python train.py --n_layer=8 --d_model=768 --n_head=6 --n_kv_head=6 --head_dim=128 --d_mlp=3072 --vocab_size=48200 --activation="tanh_gelu" --norm="layernorm" --norm_place="pre" --norm_eps=1e-06 --positions="learned" --qk_norm=false --attn_scale=0.0884 --bias="all" --tie_embeddings=true --parallel_block=false --init="normal" --init_std_qkv=0.0198 --init_std_o=0.00496 --init_std_up=0.0198 --init_std_down=0.00496 --optimizer="muon_variant" --lr=0.0072 --lr_mult_o=2.0 --beta1=0.9 --lr_head=0.0043 --grad_clip=2.0 --warmup_steps=200 --schedule="wsd" --decay_fraction=0.814 --decay_shape="linear" --final_lr_fraction=0.0 --batch_tokens=[65536, 131072, 262144] --seq_len=2048 --doc_mask=false --train_tokens=1128000000 --steps=7522 --dataset="wikipedia_en"
MLP neurons of a small language model. Each row is named by its layer, matrix (down: output weights) and neuron, and shows model dimensions 512-639. Each number is 50 + 10 x the weight over its row's rms, rounded and kept within 0 to 99.
A block is one neuron, or neurons of one layer that tend to fire together. Before each block is what it responds to, as a language model described it from the Wikipedia text at the highest values.

Responds to: Before a quantity
L4.down1698:35 52 38 55 47 41 61 48 58 35 44 64 51 58 43 42 38 40 64 55 55 54 47 57 61 58 38 45 57 53 51 55 58 30 53 51 65 50 40 64 70 51 57 52 52 32 43 64 44 46 54 52 50 41 51 50 37 48 65 53 40 63 61 51 46 56 41 33 66 59 51 44 62 41 50 63 29 55 43 59 29 65 60 55 63 49 55 38 48 43 42 58 49 38 43 54 58 31 67 44 45 48 40 58 34 55 59 41 59 62 42 53 65 38 46 75 43 47 51 53 42 43 71 56 54 50 49 27
L4.down2856:57 50 56 47 51 35 44 56 43 52 57 44 45 51 50 49 52 69 71 64 59 62 38 61 36 52 54 54 52 43 46 35 61 45 50 46 63 40 46 61 71 46 56 54 47 53 57 57 30 46 44 52 46 36 38 58 44 50 46 41 63 52 48 51 49 56 54 35 53 54 66 57 59 54 54 56 40 65 55 54 47 50 55 39 42 65 54 45 48 71 59 71 64 64 59 60 39 36 42 38 60 57 45 39 41 56 54 45 50 68 49 54 49 53 38 46 37 45 36 51 51 51 44 49 55 51 54 61

Responds to: Indefinite article "an"
L5.down647:56 40 52 66 34 46 55 51 48 35 39 56 49 39 53 36 45 59 48 53 49 42 49 50 60 43 40 59 45 49 58 55 50 36 48 59 46 34 61 64 63 40 61 73 51 52 49 50 51 47 44 43 49 59 46 33 50 48 61 47 41 33 42 56 62 40 53 51 43 52 46 52 49 46 53 53 57 32 63 52 52 47 41 25 72 37 48 83 44 62 45 50 37 61 44 26 53 60 58 42 44 47 57 48 46 55 47 50 63 44 49 53 52 62 50 43 52 42 28 39 73 57 64 61 52 57 36 38
L5.down1729:26 45 58 46 56 66 55 37 54 54 49 60 51 59 57 29 52 51 66 52 39 67 40 77 34 54 54 46 51 58 42 58 38 51 40 47 59 38 45 47 46 47 51 50 47 51 66 50 45 61 54 26 34 52 36 56 44 68 60 55 48 59 53 60 60 40 44 55 57 52 62 55 66 31 38 53 62 44 54 53 47 60 44 59 43 39 73 66 40 64 52 54 45 39 48 46 50 44 47 38 37 65 57 63 41 54 44 56 67 46 35 64 62 52 50 77 45 51 46 60 48 53 50 42 63 41 35 66
L5.down2412:50 67 44 42 39 47 53 54 49 52 34 48 47 47 49 78 52 56 64 57 60 54 56 40 50 55 55 64 37 50 54 63 42 33 50 40 45 60 53 54 43 51 55 52 53 55 47 51 59 35 33 33 42 49 53 56 72 31 49 59 59 36 43 48 30 49 55 29 46 38 45 44 47 60 37 50 56 52 40 40 52 54 56 37 49 48 69 46 33 52 37 36 53 63 58 42 48 55 52 54 41 47 48 56 49 50 59 47 51 42 55 69 52 52 45 35 48 36 42 40 68 50 42 34 65 62 41 49
L5.down2543:42 37 44 43 53 46 51 50 54 49 33 44 46 49 59 43 56 49 50 56 59 51 63 53 50 44 54 41 56 53 74 50 34 51 50 50 53 60 45 52 45 51 87 44 38 61 32 57 57 53 59 48 63 53 44 60 65 57 48 42 51 53 55 57 62 46 65 55 37 42 48 48 67 54 53 44 55 42 49 44 66 49 51 41 51 58 53 63 53 50 65 59 78 41 48 54 41 72 61 53 56 30 45 50 57 53 55 43 38 60 42 52 44 53 62 51 50 32 48 51 68 57 59 44 52 46 45 31

Responds to: Multiword preposition completions
L3.down17:56 40 59 30 40 50 44 45 38 55 61 28 49 44 46 54 43 52 51 58 50 61 53 47 54 47 50 56 63 47 55 70 49 51 37 42 49 57 64 39 50 28 56 53 66 70 51 45 42 62 59 45 60 50 61 45 42 55 48 58 51 56 55 58 71 25 57 50 49 66 50 43 59 55 49 60 55 51 37 42 56 38 47 50 67 56 55 54 53 19 47 61 56 49 53 44 34 44 35 48 61 61 67 37 54 61 52 50 50 40 43 34 52 52 45 54 48 53 35 38 56 43 53 58 70 19 63 48
L3.down179:55 46 44 38 48 39 44 47 59 55 49 48 43 57 57 40 43 38 55 56 44 42 57 58 46 34 48 65 43 39 43 49 40 56 30 35 44 51 25 57 47 47 57 48 60 56 61 64 39 39 50 60 60 40 36 49 53 39 42 48 61 35 57 50 45 51 46 42 27 63 22 28 39 46 72 43 53 34 59 46 48 60 34 41 53 67 61 72 59 52 65 46 51 58 55 54 61 41 16 64 52 48 70 61 47 57 53 63 57 56 41 52 58 49 47 61 46 45 51 65 51 55 65 33 49 39 49 55
L3.down295:55 39 31 59 52 52 50 52 53 64 71 56 50 48 40 55 49 68 40 34 46 52 40 66 50 49 52 72 46 56 46 52 45 50 51 51 44 50 59 47 42 43 54 62 40 59 46 50 65 57 59 47 57 49 49 43 60 42 61 56 46 57 47 48 45 52 54 53 53 40 41 40 67 29 54 52 45 33 49 52 39 49 34 58 60 57 57 56 87 60 65 42 42 59 44 52 66 51 50 60 43 57 51 37 44 51 34 39 38 67 49 61 48 33 70 20 61 47 32 56 33 56 46 46 65 59 57 59
L3.down918:61 52 58 44 52 52 42 51 51 59 46 40 57 32 59 48 46 58 49 32 37 35 51 53 37 32 47 45 65 34 42 53 39 53 61 60 50 59 61 49 43 42 58 43 60 49 44 58 50 38 57 55 40 38 57 51 57 54 37 48 73 53 40 31 39 49 59 66 56 41 44 70 47 68 43 62 58 38 51 58 53 56 54 61 52 59 40 65 56 40 66 53 40 60 45 53 36 48 35 37 41 38 60 57 58 45 48 56 45 40 26 44 36 60 38 42 49 48 66 41 60 47 45 39 49 49 36 43
L3.down1353:51 51 48 46 50 36 47 47 56 68 33 57 72 41 57 76 28 60 55 50 61 40 55 77 52 47 53 57 45 38 47 38 37 60 42 34 62 51 42 59 56 43 61 65 55 40 68 54 56 42 38 46 70 57 43 50 49 51 47 41 45 41 36 43 54 55 53 30 44 53 56 35 62 48 68 29 55 42 56 53 51 47 71 64 65 45 65 45 40 56 67 55 42 46 70 49 38 40 54 42 44 48 55 46 40 48 37 54 54 54 59 62 34 45 45 60 40 64 42 51 62 44 46 58 53 37 50 43
L3.down2023:53 53 41 51 37 43 47 43 57 57 42 65 41 46 54 63 55 46 58 61 37 52 51 52 45 39 49 66 59 45 54 41 58 68 45 32 35 76 52 57 54 63 54 59 53 42 45 58 56 50 55 48 58 57 65 40 71 63 48 49 54 48 45 38 39 45 48 53 38 46 54 39 51 49 61 66 43 25 58 41 39 47 40 61 48 40 41 60 40 49 44 57 61 54 39 51 63 55 44 65 45 63 35 38 62 51 67 65 41 45 60 60 40 42 47 41 49 59 51 36 61 38 52 50 29 65 47 42
L3.down2654:55 61 50 49 43 63 55 57 48 48 52 51 34 55 39 48 44 45 53 53 44 59 50 58 53 60 36 46 63 60 32 47 45 41 59 37 44 61 75 44 43 53 54 45 40 55 32 37 47 38 53 57 56 64 53 57 31 61 59 31 56 49 37 46 69 44 70 57 38 71 32 43 44 31 50 61 48 57 58 39 32 38 54 49 62 53 57 34 60 33 54 27 58 28 50 67 38 60 41 36 56 61 40 74 54 48 51 48 29 48 45 53 65 46 53 47 66 50 42 35 60 40 49 53 53 53 28 54
L3.down2954:34 36 57 50 56 51 48 58 46 47 42 61 60 56 56 50 66 43 54 48 52 53 83 62 49 46 37 50 46 56 44 49 64 45 45 41 60 40 56 46 55 36 43 48 59 44 57 52 34 65 69 34 61 66 40 57 46 54 52 58 54 60 47 55 46 36 42 47 32 57 44 44 67 50 50 56 56 49 76 34 50 57 48 60 56 52 40 63 68 54 48 59 47 67 44 44 54 67 41 44 41 42 51 53 42 44 51 35 63 49 57 47 53 64 33 53 47 62 35 53 46 34 31 53 52 67 50 43

Responds to: Article an, initial In
L4.down1456:33 44 48 63 52 48 68 42 38 44 42 43 66 58 58 50 53 54 66 69 50 39 74 54 49 47 51 51 40 57 42 53 47 38 65 55 40 38 39 44 49 40 65 61 36 47 39 62 34 51 69 56 25 57 39 33 50 49 49 47 52 27 45 54 52 47 54 33 40 49 53 55 43 47 47 40 38 39 59 54 25 58 51 67 55 40 45 52 43 62 59 41 52 66 41 74 57 53 63 38 57 45 32 61 39 54 50 46 34 44 48 42 60 37 46 30 28 50 39 52 53 30 54 47 54 60 60 55
L4.down3060:54 37 58 46 42 55 56 54 55 53 46 66 44 47 42 54 41 37 54 42 41 48 44 57 68 41 46 47 65 47 52 48 62 53 62 43 54 45 48 56 53 60 46 67 60 36 52 45 51 52 43 42 47 39 35 26 55 64 61 41 54 45 54 56 47 51 60 40 47 53 30 45 58 39 48 42 59 39 41 43 54 57 67 51 55 46 40 65 47 65 44 34 39 65 59 60 36 64 40 44 49 51 36 53 51 54 26 53 53 41 51 69 59 47 65 43 55 61 48 40 44 59 69 64 59 42 60 37

Responds to: Subject name endings
L5.down820:53 47 59 20 35 42 70 48 48 53 75 54 45 44 57 40 52 46 46 65 52 41 54 38 30 69 48 58 46 54 38 53 48 41 63 49 29 59 28 49 53 40 52 50 61 63 59 64 39 60 44 59 70 50 51 37 40 43 58 46 50 37 44 46 66 62 51 45 43 48 53 60 65 52 54 43 48 47 51 48 62 46 43 37 42 37 41 45 47 36 54 36 58 58 31 33 48 56 50 64 48 34 54 53 60 47 65 52 66 46 45 44 50 58 45 47 49 48 60 36 57 40 50 31 34 53 35 55
L5.down1499:65 37 47 44 38 44 60 46 52 48 50 53 60 57 32 47 48 47 59 47 45 51 42 43 45 42 60 49 48 57 64 60 52 44 57 56 50 36 58 34 52 44 52 54 80 64 65 43 37 61 65 48 57 42 62 26 45 52 78 54 58 62 52 52 47 52 57 53 47 64 58 39 52 34 66 53 40 52 48 53 57 61 43 42 53 59 44 50 49 34 36 57 54 52 51 51 42 59 55 36 39 59 40 51 50 47 44 36 53 63 38 38 53 60 54 48 46 50 39 49 50 43 47 49 52 56 46 69
L5.down1719:78 64 53 36 42 44 68 51 42 51 52 49 50 49 46 24 41 54 72 47 50 59 45 54 36 52 51 53 52 57 50 36 40 45 58 64 58 72 53 39 56 54 43 41 51 65 52 54 55 64 22 33 47 47 63 47 45 47 45 37 48 56 58 60 56 52 61 47 42 47 54 70 65 47 45 43 38 63 44 41 51 38 41 51 45 55 41 40 62 32 54 56 71 71 32 40 47 50 56 51 62 48 56 42 42 50 65 50 57 43 52 54 41 63 62 49 34 63 46 57 58 32 44 39 59 53 56 52
L5.down2000:53 49 31 28 65 56 40 36 49 19 54 68 54 57 46 49 42 42 60 31 48 60 57 49 59 51 37 61 37 41 55 59 50 51 72 56 59 69 44 45 26 40 32 37 41 42 23 51 47 67 50 55 37 27 37 47 65 34 39 50 58 68 51 50 56 53 51 15 31 48 53 64 53 59 58 40 59 50 59 58 36 50 34 54 60 59 41 48 52 64 59 50 47 44 31 53 54 60 52 55 27 62 55 45 52 47 55 53 53 60 48 51 48 65 24 61 54 45 43 66 51 44 43 45 27 56 63 55

Responds to: Start after open bracket
L3.down342:55 39 52 50 52 55 55 50 57 35 64 41 63 63 49 55 40 31 58 30 43 40 40 45 67 45 33 51 54 44 40 68 63 55 59 56 56 59 35 46 52 53 51 69 31 57 39 58 69 32 62 51 64 49 29 86 44 76 52 41 47 53 67 56 51 32 62 63 52 45 57 52 41 71 41 44 45 62 65 58 49 46 62 58 52 63 69 59 36 38 56 52 35 57 45 52 51 57 48 36 41 56 41 45 55 65 26 37 58 34 53 29 54 69 52 46 40 52 50 71 48 59 34 48 36 35 46 48
L3.down471:48 64 60 57 53 39 57 63 45 63 45 53 53 47 39 43 43 21 61 51 54 62 54 39 69 54 45 47 35 68 35 62 38 65 32 54 44 51 54 65 47 67 46 52 62 53 54 52 56 51 48 43 54 53 43 70 52 52 48 53 46 49 34 57 50 39 49 48 53 47 45 46 36 40 55 62 60 40 62 51 53 53 60 50 64 52 71 36 67 61 40 37 51 44 57 54 39 52 54 49 41 48 39 58 62 56 37 64 73 55 51 53 38 59 57 53 39 64 37 52 52 51 44 40 47 49 39 50
L3.down695:59 43 36 47 47 40 53 51 43 41 54 38 48 59 50 74 54 44 38 61 33 46 53 32 66 54 36 57 56 48 57 34 58 57 49 33 46 38 43 42 20 47 59 46 67 59 45 44 36 41 53 47 56 53 46 47 52 62 45 60 58 45 55 39 43 41 55 50 46 57 54 36 22 56 51 46 53 45 54 51 60 42 52 50 62 43 41 47 45 45 67 53 57 51 58 37 55 40 61 49 45 41 52 51 40 50 24 53 58 41 63 53 47 52 59 57 67 38 46 61 57 49 37 50 41 48 54 45
L3.down750:43 60 54 53 62 58 54 54 45 50 50 71 27 46 56 59 62 69 62 35 44 39 53 79 24 44 44 64 58 45 50 58 54 42 40 47 42 51 48 44 49 42 52 44 41 60 53 46 66 33 41 54 63 53 43 47 57 40 51 37 41 39 54 47 56 48 46 56 46 69 47 35 44 24 64 33 38 32 51 43 45 61 69 41 49 54 54 62 49 59 41 44 37 40 47 51 45 43 57 58 40 61 54 33 55 61 48 31 63 50 38 35 37 59 53 49 40 49 51 45 27 47 42 47 45 62 49 59
L3.down1308:43 63 58 45 62 55 52 62 44 30 66 46 47 47 61 25 71 56 44 57 45 43 36 55 46 47 63 47 64 58 47 57 44 35 57 61 45 51 51 51 35 43 50 44 49 36 59 46 26 56 34 39 37 64 47 45 54 51 46 46 48 41 46 62 43 49 64 44 39 58 38 19 31 50 46 33 42 50 54 40 63 49 53 55 29 66 50 53 51 43 56 38 44 51 68 48 50 32 52 36 40 57 50 57 45 62 55 43 56 32 39 49 37 47 62 61 62 38 41 64 45 51 51 32 58 48 39 54
L3.down1878:39 54 68 34 51 58 28 50 51 54 51 42 29 32 60 40 38 51 46 59 46 35 54 40 52 55 50 65 57 59 51 47 62 42 46 57 54 58 54 60 36 50 59 89 45 55 51 54 30 52 43 52 48 50 46 49 64 59 30 47 42 57 58 57 35 51 45 52 60 64 51 56 43 51 52 52 62 53 45 42 54 62 55 56 34 44 37 51 70 63 44 46 41 37 56 52 43 47 42 32 59 47 54 52 49 57 52 53 46 47 47 79 45 54 55 48 60 36 47 42 47 44 37 69 40 54 32 49
L3.down2322:62 53 46 42 65 54 69 52 55 43 59 51 58 56 75 56 48 50 31 68 52 39 42 64 45 64 68 46 51 54 39 60 37 55 60 49 52 52 33 60 45 60 45 47 44 45 48 52 64 54 44 52 51 54 39 33 74 76 45 76 42 49 43 42 59 58 57 53 48 58 49 60 34 46 60 59 39 43 47 37 40 44 41 65 48 57 51 46 68 47 40 52 33 56 59 48 42 46 60 58 53 56 47 37 48 57 60 41 44 62 43 65 40 59 59 62 23 51 72 38 50 37 44 57 56 62 38 55
L3.down2826:64 49 46 32 51 46 50 55 36 50 37 54 64 54 53 57 61 49 37 47 68 47 50 35 52 39 55 62 29 61 65 43 42 43 54 44 51 63 72 52 51 49 58 72 58 58 67 31 59 60 43 54 62 78 46 46 58 28 42 48 55 54 55 50 36 35 69 45 50 57 41 66 51 46 64 75 48 51 45 46 53 50 32 29 52 53 67 51 51 28 57 51 64 46 47 46 42 47 48 51 51 44 59 58 49 57 42 58 36 43 34 51 57 44 55 41 48 55 59 40 36 52 49 53 43 40 37 61

Responds to: Token starts after punctuation
L4.down297:39 40 56 35 50 56 43 67 52 54 33 55 63 44 52 56 57 52 41 62 41 38 60 44 40 55 43 43 53 41 32 61 39 50 44 56 59 53 32 47 41 28 62 51 60 49 44 40 48 58 36 49 41 37 45 50 44 39 45 54 58 46 54 33 41 45 70 50 45 59 55 56 40 51 51 69 48 59 51 40 42 62 52 69 48 34 36 38 68 40 58 57 53 64 73 40 45 48 52 47 46 63 57 42 55 37 49 68 51 48 48 52 52 58 45 56 39 39 56 51 48 43 36 75 47 31 55 28
L4.down1492:55 45 48 33 71 40 56 61 53 51 68 43 43 48 37 74 44 36 49 59 54 45 39 42 41 48 62 61 51 39 58 42 43 59 38 62 55 49 55 49 52 45 66 51 33 49 42 50 39 52 56 55 60 52 55 55 47 43 56 66 47 43 64 50 49 54 54 60 23 58 43 45 51 47 40 63 46 45 65 41 39 50 47 56 37 38 54 51 69 46 51 52 52 31 49 42 43 57 38 42 36 47 51 39 46 54 36 43 58 64 52 61 36 61 70 59 54 29 45 50 31 30 34 57 48 56 52 49

Responds to: Modifier slot before noun
L3.down377:48 73 53 51 39 46 42 55 61 29 42 51 51 58 49 38 42 42 37 37 45 44 57 42 47 63 46 78 68 44 63 54 49 37 55 51 59 54 39 56 44 52 66 48 51 52 42 50 34 39 52 48 53 36 44 57 45 58 55 41 48 38 50 53 39 57 43 66 49 56 55 45 60 43 49 37 76 47 52 28 41 55 43 52 55 35 34 47 73 41 64 59 62 26 42 48 34 53 43 50 52 52 64 58 38 53 53 42 50 72 56 50 47 47 49 56 51 52 50 48 62 52 48 47 36 63 39 55
L3.down745:39 46 51 58 50 51 40 49 39 38 47 57 55 64 41 43 50 58 43 37 63 60 64 52 73 36 48 60 60 55 50 39 32 48 51 58 49 35 53 57 52 46 43 59 65 55 43 67 53 48 51 39 53 51 57 56 40 48 45 53 36 69 42 45 46 37 61 50 48 56 46 57 52 47 54 39 55 55 59 55 43 70 35 41 40 35 67 53 44 38 48 40 53 45 50 52 50 50 52 44 47 63 65 47 42 38 51 59 37 54 40 35 85 47 61 43 54 46 50 29 47 60 46 58 53 58 47 54
L3.down956:47 57 50 66 52 53 63 51 33 50 30 53 49 40 51 50 50 54 58 58 51 66 47 55 63 63 63 48 48 55 68 66 41 46 64 52 42 42 46 35 52 50 74 70 43 53 47 53 53 48 65 53 29 54 52 24 57 51 46 61 43 36 43 58 71 44 45 45 26 53 54 45 42 47 40 44 59 50 47 53 40 49 54 47 68 46 53 60 52 58 45 30 70 46 54 43 46 43 41 48 51 57 39 44 37 70 35 37 30 39 62 63 60 37 50 48 45 54 43 42 52 59 56 51 51 55 47 40
L3.down1125:61 36 43 57 27 43 40 30 49 49 39 48 71 57 50 44 47 59 45 36 41 38 37 57 51 46 64 51 41 46 58 51 49 47 48 43 47 61 29 33 45 65 56 45 51 55 39 45 56 34 55 49 46 51 46 47 55 35 46 33 41 51 47 54 58 44 64 40 43 48 46 58 37 53 73 58 39 48 40 42 32 45 36 43 40 55 54 67 46 42 57 48 48 60 42 38 35 24 57 56 67 52 53 62 38 50 38 61 47 34 44 38 55 31 70 52 57 44 58 34 64 40 53 49 35 78 51 58
L3.down1265:56 42 38 51 35 50 39 46 48 56 61 37 45 44 34 42 60 60 52 54 32 66 55 52 42 38 56 44 58 39 43 44 35 53 66 63 45 34 54 63 51 49 64 55 56 65 45 50 43 52 47 54 33 33 67 46 53 55 49 61 52 42 46 29 46 41 55 60 53 54 40 59 44 69 49 73 56 45 47 58 40 44 28 49 44 48 48 56 44 54 61 44 50 76 41 54 59 69 44 42 56 51 52 42 47 51 23 56 48 53 73 49 56 61 50 65 55 43 39 54 48 58 74 44 74 50 52 62
L3.down1457:55 63 61 35 26 45 63 53 47 48 58 58 51 52 46 51 50 52 58 42 42 75 35 34 38 67 64 39 42 39 50 57 49 38 56 41 64 56 53 31 66 45 53 59 52 66 44 45 46 40 63 53 39 46 42 33 68 51 50 53 54 43 38 74 57 33 46 45 42 50 54 42 54 39 57 60 52 42 42 52 29 52 45 30 56 28 54 57 43 57 45 47 41 76 41 53 40 52 64 61 49 50 44 46 39 49 42 49 57 31 53 63 59 49 42 39 31 57 54 48 64 44 30 48 71 58 61 59
L3.down1847:26 63 66 63 44 36 54 66 38 48 38 43 69 49 59 42 65 38 52 47 61 56 33 53 53 38 60 58 34 39 65 54 28 52 53 49 62 49 56 48 48 47 64 39 43 54 53 58 48 55 61 49 44 34 42 50 40 20 43 46 53 61 46 59 58 39 46 59 55 52 64 56 55 69 52 64 53 58 70 55 50 59 49 55 46 47 55 50 62 42 45 76 40 53 47 55 46 55 40 52 63 47 61 54 43 41 66 48 39 52 58 45 48 33 47 57 35 52 54 45 50 62 47 45 64 51 35 68
L3.down2058:57 64 47 46 64 47 61 56 53 45 43 42 50 46 58 53 40 59 50 45 57 36 47 41 51 61 53 69 59 64 53 58 40 46 48 46 40 53 60 56 72 38 47 35 35 64 40 51 61 36 49 53 50 54 52 52 67 50 42 52 58 41 43 51 41 35 44 54 49 63 59 42 41 53 47 58 37 42 47 45 35 48 36 51 66 48 68 49 59 31 54 44 37 38 47 63 38 51 56 56 42 54 59 44 54 51 55 53 55 56 36 58 74 46 45 42 20 55 44 49 64 59 43 62 37 45 29 57